python train.py --num_hidden_layers=12 --hidden_size=160 --num_attention_heads=5 --num_key_value_heads=5 --head_dim=32 --intermediate_size=640 --vocab_size=8192 --hidden_act="tanh_gelu" --norm="layernorm" --norm_place="pre" --norm_eps=1e-06 --positions="learned" --qk_norm=false --attn_scale=0.177 --bias="all" --tie_word_embeddings=true --parallel_block=false --init="normal" --init_std_qkv=0.0224 --init_std_o=0.0 --init_std_up=0.0224 --init_std_down=0.0 --optimizer="muon_variant" --learning_rate=0.0111 --lr_mult_o=1.5 --lr_mult_down=2.0 --lr_head=0.00671 --warmup_steps=200 --schedule="wsd" --decay_fraction=0.693 --decay_shape="linear" --final_lr_fraction=0.0 --batch_tokens=[32768, 65536, 131072] --max_seq_len=256 --doc_mask=true --z_loss=0.0001 --train_tokens=314000000 --max_steps=4740 --dataset="wikipedia_en"
MLP neurons of a small language model. Each row is named by its layer, matrix (up: input weights; down: output weights) and neuron, and shows model dimensions 80-143. Each number is 128 + 32 x the weight over its row's rms, rounded and kept within 0 to 255.
After each neuron's rows, "fires on" lists the tokens most often at its 100 highest values on Wikipedia text that the model never trained on.

L6.up373 [126  95 104 156 106 101  88 137 117 118 132 143 131 115 113 165 126 134  79  97 109  93  92 122 143 115 138 147 125 156  97 174 100 165 172 130 174 156 157  39 134 168 105 154  20 125 177  77 144  64  80 115 145 107 131 170 132 189 141 107 183 136  97 157]
L6.down373 [121 174 138 142 109  85 110 168  76 140 152 112 130  39 133 115 163 169 108 140 143 106 166 163 136 126 155 143 107 147 153 142 128  58 177 129 135 135 151 189 109  97  86 144 190  71 147 161  66 147 177 162 126 108 167 126 171 103 156 108 192 145 136 136]
fires on: " Ma", " Hu", " Q", " Tu"

L6.up353 [166 133 149 135 195 132  89 180 161 124 124  73 125 152 156 168 144 114 185 102  78 159 161  99 153 112 100 107 111 131 108 186 160  96 118 127 108  96  37 111 178 117 114 139 156 120 100  90  55 116 108 157 144  69 110  93 208 108 100  64 118 124  81 128]
L6.down353 [123 130 123  81 126 119 139  88 119 160 121 171 121  99 132 170 189 157 105 152 146 143 117 131  56 125 153 182 155 153 174  31 200 108 133 179 150 131  94 128 107  64 168 128 120 138 145 166 109 122  74 103 186 131 112  90 139  68 120 132 125 157 149 161]
fires on: ",", "mp", " age", "ron", "mi"

L7.up88 [128 108 118  81 129 120 170 142 147 175 132  39 106 179 147  94  66 168 221 136 108 125 166 113 187 141 126 168 160 137 100  89 111 120  93 138 208 128 141 162 110 109 104 139 149 137  74  77  92 108 172 151 166 166 131  58 121 161 166  92  94  97 151 135]
L7.down88 [148  59 118 175 113 143 225  81 118 145 160 123 123 135 102 115 113 122 114 121 147 115 135 154 151 174 157 197  84 140 100 124 172  80  86  96 154 120 145 134 145 106  94 139 118 106 142 111 142 173 149 144 133 151 117 139 112 145 125 107 156 159 132 126]
fires on: " st", "L", " la", " l", " lo", " St"

L5.up522 [119 154 140 114 144 117 125 165 163 106 114 122  47 168 151 103 131 144 115 146 132  75 110 150 100 121 134 165 132 149 128 107 132 144  66 137 139 114 130  55 138 179 128  90  88 159 127 130 174 137 150 135 202 103  95 114 169 116 120 134 136 141 142 143]
L5.down522 [130  98 141  86  91  67 129 193  89 134  77 161 170 122 153  86 128 149  97 173 180 139  73  81 119 132 147 165  92  83 111 100 151 128 144 139 131 166 155 134 116  83 189 137 112 101  79 159 131 122 150 114 166 131 133 129 101 115  84 186  81 131  95 136]
fires on: "st", "/", "cl", "em", "unt"

L5.up378 [169 116  91 129 130 189  43 145 136 138 112 103  67  81 134 111 138 107  71  99 131 166 190  95 147 176 125 136 131 132 174 168 114 196  94 193  75 133  65  82 184  79 120 127 188 107 102 139 110 186 160 114 209  86 135 114 104 168 142 113 144 167 140 124]
L5.down378 [170 151 132 118 138  81 170 156 131  73 128 108 129  66  98 137 160 105 150 142 163  93  85 176 131  92 114 123 112  97  69 129 110 142  81 130 181 132 150 193 127 180  81 177 137 197 208 121 121 148 125 143  48 113 122 138 170  92 120 118 133 123 105 161]
fires on: ".", " both", "ly", " between", "ti", "s"

L3.up270 [ 87 160  72 110 128 183 138  96 156 163 144 115  84 137  86 113 157 115 140  84 111  76 115 132 144 134 150 143 181  94 199 143 163 164 148 130  99  98 111  79 131 111 112 157  47 115  87  97  48 160 171 124 131 147 146 112 178 161 160 156 123  91  60  80]
L3.down270 [140 142 102 127 135 113 131 129  90 122 106 101 126 106 159 120 126 138 140 143 132 102 110  86  58 107 156 127  78 126 135 147 102 172 184 167 177 158 153 159 153 157 100 133 186 146 169  82 157 111 125  93 138 154 122 104 122  87 134 120 111 177  98 108]
fires on: "mo", "rop", "ö", " loc", " ro", "pec"

L5.up320 [224 150 141  84 145 125  98 116 108 118 125 165 123 132 111 113 177  62 148 151 112 114 164 167 123 106  17 132  73  90 132 170  91 114 165 140 132 159 130 126 112 104 113 160  84 203 139 148 165  76 158 181 184 116  65 127 165 178  72 126 122 138 160  73]
L5.down320 [156 173 173 174 143 118 109 127 124 199 198  93 180 111  89 164  86  85 155  82 132 115  87 139  99 104 136 161 110 139 117 134 136 137 122 147  88 114 169  91 139 115 120  98 164 124  35  71 158 110 150  67 109 171 185 172 149 127 180 196 141 130  99 130]
fires on: " of", " as", " Succeeded", " part"

L6.up395 [111 140 122  97  93 151 104 174 128 135  89 149  98  78 154  85  72  85 113 143 147  43 117 153 161 102 115 127  98 115  87 148 191 211 113 102 111 116  84 164 127 152  59 101 149 100 178 154 147 158 144 169 116  75 134 133 146 123 122 144  98 143 127 137]
L6.down395 [142 120 151 161 134  90 115  83 151 138 169  92 151 202 128 142 119 136 161 112 121 125 177  99 151  87 111 158 146 164  92 143 108 143 146 111 105 155 176 121 128 163 136 139 131 147 133  70 114 123 184 115  52 129 149 124 143 114 126 118  65 101  98 125]
fires on: "ti", "elli", "si", "ed", "li", " |"

L7.up385 [113 163 198 171 140 110 136 111 142 148  75 117 179  95  80 125 132 114 124  54 137 113 174 105 196 141 114 148 199 149 140 189 164 134 134 107 175 112 107  85 130 143 180 128 166 143 107 151  99 202 113 120 174 104 124  87 125 141 100 135  95  92 181 133]
L7.down385 [212 132 117 163  88 106  81 164  94 115 166 144  92 130 131  62 135  94 121 123 101 160 135 151 138 133 131  83 130 135 152 171 119 114 111 105 118  92  91 173 170 157 118 160  78 180 127 161 164 171 123 121 192 141 143 157 124 135  88  90 115 118 142  98]
fires on: ".", " well"

L5.up56 [ 85  83 148 151  68  56 151 132 135 128 119  48 144 135  92 117 115 117 131  95  82 136 173 181 145  93 141 115 150  97 113 144 104 178 114 140  49  76  93 113 190 112 170 149 129 152  98 121 109 167 140 139 100 116 175 161 133 149  94 122  84 121 142  90]
L5.down56 [169  82 178  93 188 182 172 147 111 136  92 144 115 107 162  94 149 135 116 159 116 108 132  81  79 132 127 123 118 118 153 116 216 149 106 146 171 161 131 149 110 118 130 149  81 139 182 158 160 100 106  86 108 142 113 162 128  90 142 145 170 136 193 170]
fires on: " to", " 2022", "lo", " and", "=", " only"

L4.up538 [ 88 190 110 108 143 104 141  94 173 190 165  90 157 147 118 156 143  90  78 100 145 138 131 141 141 168  87 105 178 120 131  71  73 139 116 119 129 154 143  74 110 159 111  89 122 174 113  88 132 127 110 134 140  89 106 124 169  98  96 148  77 151 148 183]
L4.down538 [121 159 146 152 122 107 149 132  87 100 129 112 182 137 131 124 119  97 108 137 139  92 132 113 162 137  78 167 119 105 148 122 135 111  50 101 190 151 128 138 122 106 107 145 138  93  83 176 178 121 162  77 110 140 176 124 136 114 116 148 128 118 154 159]
fires on: " Mac", " such", " ass", " too", " Territ"

L4.up85 [141 126 126 140 101 152 140 160  93 155 102 145 123 145 155 115 146 149 143  81 161  84 189  98 111 148 130 147 135 206 152 179  73 114 103 195 133 149 109 103 154  41 156 151 175 218 163  62 136 116  68 164 154 167  82 127 154 161  89  44 106 148 119 178]
L4.down85 [133 162 133 132 132 131 208 146 102 146 171 138 114  37 125  80  80  97  86 156  80 135  86 152 122  87 149 142 118  81 116 134 131 109  20 162 125 161  67 134 155 123 173 120 106 153 180 154 115 157 161 127  89  50 168 157 139 139 133 109 123 155 142  93]
fires on: "\"", ")", " \"", "]", "'"

L4.up216 [158  91 142  86  91 191  76 105 146 218 116 114 108 160 154 138 154 133 142 148  87  76 135 180 143 146 163 119 123 134  97 109 149 111 106  83 137 116 133 105 215 114 118 129 166 154 123  83 113 110  83 107 162 162 126 121 163 136 139 102 128 162 152  97]
L4.down216 [103 113 114 169 164 120 162 121 136 199 148 121 124  50 121 124 148 145 138  86 212 138 162 139 138 111 106 188  82 216 117 140 141  57 177  62 165 114 111  98 108 113  85 127  98 196  82 194 108 112 177 157  92 111  84 148 128 138 109 113 158 140 169 132]
fires on: "=", " ec", " pro", " pre", "imi"

L3.up111 [186  88 146  78  92  85  96  93 158 169 212  92 134 111 105 193 147 133 150 123 148  80 144 111 121 183 159 153 125 117 135 114 143 176 101  89 119 133 127 132 144 155 135  97 133 126  96 144 118 146 136  94 121 132 177 133 154 108 147 127 157 125 142 147]
L3.down111 [103 152 139 143 142 185  72  90 176 181 155 112 174 133 116 169 122 117  75 161 134  96 135  89 123 154  94  93 123 159 185  67 140 118 130 154 145 124 139 108 150 114 157 102  97 123 131 128 129 121 193  63  44  89 133 122 124 171 144 113 127 124 103 122]
fires on: " name", " named", " –", " number", "–", " on"

L3.up36 [146 114 131  97 129 138 120 106 136 123  70 135 121  80 143 112  79 155 101 164 124 140 166 155  95  93 108  67 111 162 184  99 106 169 151 170 140 182 109 116 150 116 141 107 174 161 121 161 114  73 150 159 157 136 166 144 168 168 147 120 119 197 127 148]
L3.down36 [134 149 114 156  84 109 109 106  86 149 104 182 166  90  98 130 162  69 168  55  95 157 176  93  82 106 101 124 127  95  80 113 162 116 147 146 175 145 188  88  88 136 121 141 102 111 137 227 123 218 134 106 176 149  69 122 112  84 166 123 131 127  80 122]
fires on: " January", "under", " west", " between", " east", " next"

L7.up567 [115 140 116 139 113 161 135  95 141 108 168 105 135  81  95 121 130 125 136 191  77 146 117  92 157  66 176 144 159 153 119 151 173 146 129 121 105  98 124 160 160 125  98 119  88 152 140 136 114 126 179 114 135 160 174 167 132 127 147  92 157 146  89 139]
L7.down567 [158 101 129 128 136 121 112 107 140 138 107 137 126 176  97 152 139 133  88  56 181 131 133 179  79 180 134 149 118 100 103 139 107 172 175 112 106 125  79 116 133 110 147 172 139 142 142  99 123 158 140 167 115  81 105 192 142 145 138 115  86 105 192  74]
fires on: " of", "ing", " young", " with", " for", ":"

L7.up440 [116 105  76 128 154 177 148 114 122 150 167 166 132 106 173  97 132 155 119 179 126 156  82 140 138 179 104 146  60  64 135 135  66 115 127 144 102 143  58  79  99 104 167 134 129 124  67 111 131  92 108 192 122 138 134 186 141  82 166 187 122 109 113 153]
L7.down440 [105 155 145 133 121 181 162 149 105 133 114 130 172 116 195  87 127 166  81 133 176 146  67 133 155 145 152 192 156 206 116 129 124 129 115 124 139  73 130 108  74 119 160  56 143 114 123 128  85 162 114 118 144 101  97 146 105 139 167 111 110 110 113 100]
fires on: "y", "ks", "sh", "ush", "z", "k"

L3.up516 [171 115 131 167 139 125 149 119 166 138 153 145  84 162 118 107  85 122 191 125  89 121 141 133 129 181  82 181  92 148 172  57 118 104 119 166 179 139 148  91 123 103  73 131 144  92  43 125 132 135 140 119  56  87  88 166 117 120 148 149 126 136  99 171]
L3.down516 [127 101 172 203 165 122 135 150 106 119 130 130  52 117 137 157 180  94 182 183 189 158 122 156 107 134 151 195 153 155 122 168 141 123 140 142 120 134 171 139 133 127 153 107 163 165  98 156 176 121  75  76 140 123 123 129 117 114 133 209 123  72 116 140]
fires on: "go", "mo", "do", "so", "amo"

L7.up471 [105 123 172 132 189 117 113 153 129 223 182 131 157 109 170 124  60  84  80 161 159 143 146 188  97  80 110 180 135 122 138 141 114 100 126 143 120  68 167  50 120 117 150 157  75 105 112 126  74 112  85 117 119 163 157 116 148 174 131 118 135 138 167 108]
L7.down471 [121 108  95 135  95 109 106 130 147  83 154 101 172 118 153 109 197 241 188 120 140 159  76 122 155 135  98 137  97 139  80 173 134 125 131 171 166  91 106 178 180 141 133  82 138 129 160  81 128 105  75 170 140 124  78 157 140 109 117 130 186 163 135 111]
fires on: ",", " |", "=", " ="

L3.up138 [107 138 173 145  79 124 113 167 174 139 179  78  78  74 173 130 130 157 153 167 143 157 161 131  96  91 155 134  87 165 129 169 108 138 139 197  85 152 119 175 151 124 113 126 133 120 154  76  93 161 117 166 128 121 126 145 190 108  99  85  76  51  63 108]
L3.down138 [149 161 100 109 124 137 157 163  53 145 121 145 149 159 189  97 142 101 161 161 124 119 132  94 131 151 112 139  86 191 116 145 107 165 192 157 101  93 154 122 204 137  93 105 159 142 142 143 171 117 116 149 133 135 101  54 117 139  96 175 134 182  89 102]
fires on: ",", " age", " in", " households", " were", " mi"

L5.up20 [136 133 160 178 180 142  82 124 136 135 122  68 143 142 102  58  97 122 174  42 108 143 149  91 143 191 170 170  86 152 118 112 148  76 119 137 159 142 101 129 205 179 129  80 129 154 121 102 199  94  93 143 113  94 162 214  98  90 115 135 139 142 142 156]
L5.down20 [112  84 107  67 121  73 160 103 105 132 139 112 136 122 135 148 192 127  99 198 182 124  86 141 146  82 105 107 158 139 223 137 144 149 169 194 108 132  78 144 163  98 215 173  97 105 164 137  90 157  94  98 173 108  71 114 152 144 144  84 158 141 148  92]
fires on: "ly", " as", " There", "ally"

L5.up206 [190  75  47 223 102  84 167  70 183 117 159 123 164 108 128  65 134 109 162 131 107 102 145 125 179 179 110 125 150 165 135 138 109 163  86  69 122 156 120 167 177 149  98  77 156 122 135 124 125 101 129 151 163  78 129 108 137 155 126  63 162 150  83 134]
L5.down206 [155 187 169 171 137 179 151 155 135 146 124  92 113 147 100 173 142 163 156 110 145 130 149 121  88 132  91 158 109  65 111 136 135 154 151 154  98 105 158  84 106 139  94 151 114 129  75 136 118 132 118 115  69 106  88  63 110 118 124 162 159 187 182 127]
fires on: "-", " |", "th", "ly", " new", " very"

L3.up80 [138 142 117 185 157  97  90 104 169  72 128  82 141 137 144  87 151 130  84 110 175 166 130 167 141 191 124 105 118 144 163 108 194  96 135 142  92 110 121 128 108 181 110 141 144 116 128 113  97  83 126 108 114 108  74 168 157  76 102 121 141 174 148 134]
L3.down80 [109 149 122 193 145 117  91 127 183 122 116 182 124 165 139 136 159 162 168 111 147 134 126 188 101 172 201 140 156 109 164 136 123 128 111 141 114 193 178  95  74 123 113 186  85 121  98 136 145  99 106  81 125 113 155 169 128 139 108 148  67 143 123 175]
fires on: " e", "t", " that", "us", "d", " E"

L3.up23 [137 116 110 173 118 161 136 156 173 169 152  81  62 147  92 159  98 146 164 147  99  97 144  79 127 119 137 110 164 134 104 117 101  95  53 131 151 115 145 119 117 151 149 128 167 150 110 136  82 103  82 134  90 137 102 132 182 103 128 121 151 135 121 122]
L3.down23 [116 103 142 149 121 152 158  99  78  89 180 148  91 159 144 126  87 164 150 167 165 122 124 122 174 123 114 129 134 162 178 159  94  99 162 116 143 112 155  93 110 151 101 135 190 185 127 154  34 133 108 115 105  78 103 119 157 154 111 161 149  94 130 167]
fires on: " ec", " cho", " ch", " Cha", " pre"

L3.up455 [156 116  89 108 114 153 105 151 144 138 155 160 118 198 158 136 161 156 127  88 134 158 127 105 129 164 135 111 164  80 153 134 119 147 104 135 116 115 101 119  61 178 173 146 143 123  80 124  76 141 122 110 149 120  76  69 180  80  89  97 140 189 116  52]
L3.down455 [178  93 125 175 222 140 114  94 140 103  89  82 186 109 170 168 160 155 138 174 129 109 133 162 141 116 117 157  98 103 143 124  69 137 100 135 127  74 126  83  67 106 122  91 168 123  81 166 176  90  94 129 131 186 115 119 121 130 106  99  88 120 175 145]
fires on: " 1", " Hard", " Two", " draw", "tle", "k"

L7.up316 [102  97 189 107 138 145 150 139 153 127 169 161 120  62 171 112 148  93  46  97 145  96 138 118 106 112 147 164 157  93 137  77 186 111  83 160 117 153 117 122 105 133 126  89 118 157 189 120  74  74 106 146 112 185  86 128  89 131 134 214  63 130 107 124]
L7.down316 [154 146  38 118 146 183 101 118 136 145 123  95 149  71 117  94 183 155 175 152 149 156 112 133 178 116 102 141  98 152 211 162  67 168 163 167 138 124 146 137 128 118 104 136 141  99 117 120 116 156 169 130 116 106 173 114 106  74 140 116 110 121 146 148]
fires on: "\"", " =", " (", " de", "="

L5.up184 [136 170 113 178 176 160 119 140 146 187 104 119  60 113 206  96 117  84  86 123 128 125 146 104 101 151 120  72 190 129 185 135  78 113 127 118 150  90 146 103 104 146 165 135 111 136 164 146 135 136 168 171 166 161 134 122 121  98 155  98  96 162 168 166]
L5.down184 [153 143 141 133 133 110 123 148 102 113  88 123 128  78 116 148 150 168 171 159 103 115 162 190 129 122 136 148  66 129 115 117 184 134 156 165  90 143  92 198  73 125 115 133 116  68  98 130 110 131 146  87  68 104 147 117 179 162 109 154 142 101 103  47]
fires on: "H", "V", "we", "Wh", " so", "che"

L5.up614 [190 101 136 192 141 120 172 104  86 142 100 139 112 129 143 107 116 192 127 106 144 137  75 131 116 135 143 143 110  93 111 123 145 106 152 149 160 161 105 157  79 103 121 109 159 150 115 171 153  91 111 149 145 118  83  86 100 142 153 138 102  77 101  63]
L5.down614 [120  75 163 134 143 131  95 123 142  96 129 120  95  73 180 119 120 146 160 142 125 116 124 146  64 146 141 122 137 121 112 139 120 160 113 189  86 114 139  61 132  81 108 151 176  80 141 224 120 164 102 162  46 135 165 115  90 127 189 181 163 139 136 143]
fires on: " and", "p", "ve", "round", " of", "ft"

L5.up332 [185 126 171 133  82  98 140 165 108 129 130 134 153 110 102 148 108 141 123 119  78 131 153 117 110 150 114 208 127 145 116 136  81 129 124 151  72 114  98 107 172 110 144 100 113  80  83  55 108 149 129 121  93 138 122  94 118 124 161 157  78 169 129 122]
L5.down332 [186 119 146 168 122 156 159 137 139 146 118  79 109 100  85 115 158 127 156 150 119 182 128  82 100 140 115 116 103  49 171 101  93 163 141 174 127 129 131 213  87 133 114 104  69 125 128 179 176  91  90 168 124 115 133 204  44 130 101 118  64 122 149 121]
fires on: "on", "se", "az", "em"

L6.up527 [146 102 109 123 194 141 150  73 107  35 104 119 174 160 112  60 107 137  95  73 113 121 140 134 129 136 116 127 161 116 128  85 143 139 140 100 141 143 131 149 142  88 129 164  34 120 145 162 137 120 118 122 159 148  67 145 141 138 217 163 149 130 138 119]
L6.down527 [114 170 173 136  46 129 106 134 110 130 121 103  88 142 112 137 122 129 155 133 121 138 121 145  96 118 136 118 151 120  86 152 123  94 177 131 119 142 149  97 139 170 173 159 136  89 144 178 121 157 100 106 146  93 201  82  89 102 108 155 109 132 100 154]
fires on: " and", " of", ":", "gu", " public"

L4.up127 [131 143 160  91 139 126 151 155 127 167 145 121 127  86 117  85 110 128 132  90 141  52 125 163 172 145  97  90  98 165 161 115  90 158 194 127 128 154 136 127 108 148 185 102  75  71  51  89  78  71 146 109 116 134 181 142 114 151 157 142 109 172 159 156]
L4.down127 [ 68 144 144  91 139 122 180 137  87 116 142 123  81 112 199  84 122 134 196 116 179 131  99 134 188 117  66 140 157 122  89 150 149 124 136  92 190  96 180 149  86 175 130 136 122 170 150  89 124  26 121  97  98  79 124 109 123 154 165 150 176 119 151 137]
fires on: " lo", " deb", " Lo", " Cre", " sal", " Ga"

L7.up501 [101  96 141 152 114  57 111  49 131 122 164 172 163 128 140 129 113 168 152 123  91 131 133 151 142 146 139 148  86 161 204 134 103  75 176  81 102 101 156 170 138 128  29  88 143  78 104 105 161 135 148 154 168 113 148 156 109 122 139 142  65 180 149  90]
L7.down501 [124 140 130  90 150 117 136  99 112 107 147 178  94 113  77  89 162 139 121 162 128  71 151 163 116 129  96 134 149  84 141 136 111 158 162 135 112 177 114 116 110 121 153 138 130 147 126 156 121 113 135 124 113  85 164 148 104 120  99 176  99  83  42  86]
fires on: " years", ".", "si", "year", " million", ":"

L4.up575 [141 151 119 219 115 129  35 117  65 166 146  35 146  79 198 126 114 113 135  44 110 166 157 138 117 111 166 105 162 107 162 110 160 144 107 120 116 123 109 101 166 101 123 105 176 158 173 137 155  89 188 179 131 122 100 132 134 149  58 152 126 135 136 112]
L4.down575 [ 89 133 116  91 139 154 158 193 153 137 165 126 151 175 105 112 113 124 162 134 161  90 132 129 116  98 113 114 114 152 124 132 144 159 157 186 126 186 162  71  92  83  83 127 111 112 101 105 143 133 129  72 138 137 137 113 166 145 213 200 118 160  89 111]
fires on: " as", " later", "ti", "ed", " same"

L6.up253 [150 107 111 110 153 130  77  72 121 139 106 125 115 174 125 110  92 140 125 157 161 216  84 183 128 141 164 147 109  99 143  76 145 154 124 161 181 137 102 104 155 173 131 120 144  81  96 183 161  90  92 132  82 157 151 220 152 176 108  77  99  87 146 157]
L6.down253 [145 196 130  93 204  95 137 178  47 148 140 125  93  22 154 111 133 132 158  76 142  85 139 155  90 144 120 142 141 134 146 143 116 125 185 152 148 104  77  84 127 133 119  87 122 109 119 139 181 170  91 121 121 111 128 103 135 144 117 153 171 168 154 126]
fires on: "c", "ly", "in", "ow", "d", "ff"

L7.up117 [152 178  77 160 132 122 138 150 123 149 136 136 182 131 156 137 145 132 147 129  60 127 141  96 119 103 134 124  93 155  56  79 112 152 161 116 160 116 135  98 192 146  74 143  85 112 164 165 166 111 141 200  79 120 210 111 104 109 117 135 127 115 102 114]
L7.down117 [111  93 102 118  88 155 120 121 156 169 145  97 137 122 156  75 179 133 139 137 103 149 203 112 134 113  67 196 107  86 154 126 157  91  93 144 129 169  70 133 104 107 127 160 120 112 169 116 154 142  54 113 146 137 119 147 181 136 169 133 117 172 126 125]
fires on: "d", " of", "s", "ed"

L6.up529 [131 154 101 122 167 114 121 116 121  47 126 115  83 160  89  74 150 162  94 168 135 147 167  60 125  72 117 156 131 134  86 171 148 165 170 127 130  64 138 162 140 140 191 111 150 173 161 166 140 148 133 167 136 172 123 162 202  91 152 148 209 130  72 109]
L6.down529 [132 171 130 111 111 119 141 126 126 177  91 137 184 107 187 196 114  73  96  37  95  66 123 172 122 109 155 114 138 126 138 120  97 104 105 133 121 141  82  89 122 144 111 117 125 126 127  38 146 110 126  93 131 136 137  95 100 207 109  78 108 149 165  90]
fires on: " of", "-", ":", "í", "k"

L4.up317 [174 161 121 133 144 129 124 139 145 137 178 117 166 140 224 158 162 167  76 106 161 108 118 121 135  96 123 103 128 112  61  69  96 115 135 123  84 185  92 124 151 124 138 131 101  72 138 109 122  97 112 169 153 152  88 178 152 127 157 173  74 189 166 169]
L4.down317 [191 115 159 151 111 149 132 140 109 148 136 154  69 117 161 106 155 185 127 133 154 151 133 114 171  80 149 144  94 168  23 163 139 116 146 166 143 185 156  84 170 142 134  77 127 135 161 147 114 112 133 114 136 142  96 155 110 135 125  82 108 124 114  99]
fires on: ".", "d", " following", "t", "but"

L4.up266 [188 112 130 206 120 137 140 152  88 117 138 144 125 146 182  96 171 135  81 116 163 142 172 139 192 118 130  87  91 143 135 162  89 121 163 142 109  85 169 159  89 125 143 156 107  91 118 137 114 120  50 121 175 118  95 201 131 134  81  93 135 142 132 127]
L4.down266 [125 137 102 206 152  99 126 160 114 138 174 139 118  96  92  88 117 177 125 140 143 146 139 145 136 102 115 116 191 126 173 172 127 102 157 117 161  93 104 133 117 191 124  90 124 106  95 172 101 129  91  82 121 138 135  99 138 120  97 158 136 176 108 114]
fires on: " Bu", " E", " Ti", " Su", " Fl", " Gro"

L3.up31 [158 147  47 129  98 133 169 156 145 146 103 154  73 142  76 201 144 141 116 111 104 106  86 151  88 142 126  67 184 130 186  75  15  52  97 126 139 134 127 122  92 124 131 104 146 150 117 145 129 195 150 217 161  83 123 109 130  69 145 172 120 135 158 102]
L3.down31 [143  88 190 117  83 159 138 183 104 131 118 168 139 102  94  69 165  81 160 111  99 154 124 119 165 182 153  87 171 156 143 133 118 179  86 150 160 127 108 110 140 112 105 123 122 118 121 132 124 148  93 100  80 130 153 119 119 132  89  91 126 146 136 155]
fires on: "ner", "it", "ter", "ch", "at", "ut"

L4.up613 [131 119 158 120 156 148 127 142 155  99 118  88 141  97 150 146 104 221 160 116 146 170 180 132 114 108  95 140 100 190 135 157 175 120  99 100  94 114 156  99 139 125 160 102  89 142 130 112 180  66  80 204 122 110 122  78 191 139 101 101 139  69 131 124]
L4.down613 [168 183 126 104 133 136 139 106 166 129 125 160 119  91  87  71 113  86  95 143 104 154 191  99 112 152 164 109 105 157  39 107 110 113 153 143 150 141  54 107 114 153 147 138 113 129 121 129  91 147  97 135 147  89 136 130 124 114 193 156 117 103 106 145]
fires on: "°", "″", " were", "3"

L4.up589 [128 123 157 145 121 129  60 145  82 139 126 145 127 103 163 160 172  94 156  96 123 128 172 198  93  87  73 109 185 117 112  60 138  83 172 105 132 184 149 107 105 111 117 122 134 127 119 139 120 208 138 200 130 158 120 194  81 184 168 118  60 139 151 127]
L4.down589 [123 102 138 136 123 159 171 161 169 126 137 154 133 111 115 196 119 113 121  70  65 180 182 122 136 118 136 146 205 138 143 166 136 117 140 124 101 155 136 153 146  99  98 134 144  77 114 167  75 150 174 115 102 144  71 119 153 134  53 119 103 127 117 138]
fires on: " following", " per", " of", " no", " two", " main"

L4.up345 [147 108 167 135 153 152  88 141 156 126 104 132 159 175 197 135 108 173 149 108 130 120  81 149  49 136 123  93  84 132  95 110 134 146 159  65 186 128 166 135 179 134 115 105 120 157  84  96 153 118  98 146 149 113 124 143  71 170 122 104  85 104  95 109]
L4.down345 [181  85 114 128  88  90 123 164  66  78 136 114  83  36 106 139 142 137 104 115 135 162 123 179 128 164 130 139 112 135 110  83  92 217 100 164 106 112 116  99 158 154 154 145 100  95 142 140 128 101 159  96 109 145 144 100 106 102  92 150 126 126 167 102]
fires on: "ly", "t", "ally", "d", "m"

L4.up567 [ 91  87 135 107 134 137 120 137 136 127 170 125  99 141 109 180  67 169  65 199  81  90 126  96 112 183 140  91 134  65 140 113 163 114 143  44 124 150  48 119 129  80 111 116 100 118  28  89  66 186  91 152 141 126 158 118 138 151 156  92  93 114 121 131]
L4.down567 [ 78 122 161  92 143 160 135 108 145 138 108 147 110 202 129 150  47 130 154 151 136 126 129 131 181 144 157 200 140 161 172 136 108 168 103 125 164 126 187 169 122 142 105 132 206 108 170 121 108 119 127 140 134 158 156 109 158 173 130  81 136  83 126 120]
fires on: " or", "l", "ly", "al"

L5.up458 [114  98 132 117  78 116  47 145 144 117  72 102 192 121 169  79  89 157 169  96 159  98 131 177 119 104 159  78  38 134 108 145 143 123 153 133  77  95 147 113 116 134 145 164 194 136 127 138 111  67 127 147 127  96 117 110 108 117  91 159  77 173 136 179]
L5.down458 [133 177 136 119 126  90 141  94 134 133 169  95  86 137 101 108  93 192  90 176 152 104 158 130  99  84  59 133 104 125 103 171 116 113 142 174 151 141 139 118 169 162 168 155 161 122 164 119  80 121 157  99 119 179  66 164 185  86 116 116 115 129 168 119]
fires on: "ti", "ed", " votes", "d", "elli"

L3.up255 [116 128 162 125 181 139 132 170  73 119 128 122 138 198  95 104 164 113 114 155 147 130 143 100  94 149 122  99 133 123  97 212 136 129 105 176 124 163 120 113 181 145 150 117 150  99 123 109 134 127 126 142 140 160 100  78 191 171 116 122 146 110 106  79]
L3.down255 [168 161 139 178 166 147 171 131 123 153 131 124 124  86 132 152 106 119  80  76 138 153 141 101  55 105 150  90 125  61 181 171  80  90 136  93 120 123 121  70 153 109 174 135  98 177 120 114 129 118 169 117 149  80 173 106 166 164  83  50 184 145 155 115]
fires on: " \"", "\\", " '", "”", "]", " \\"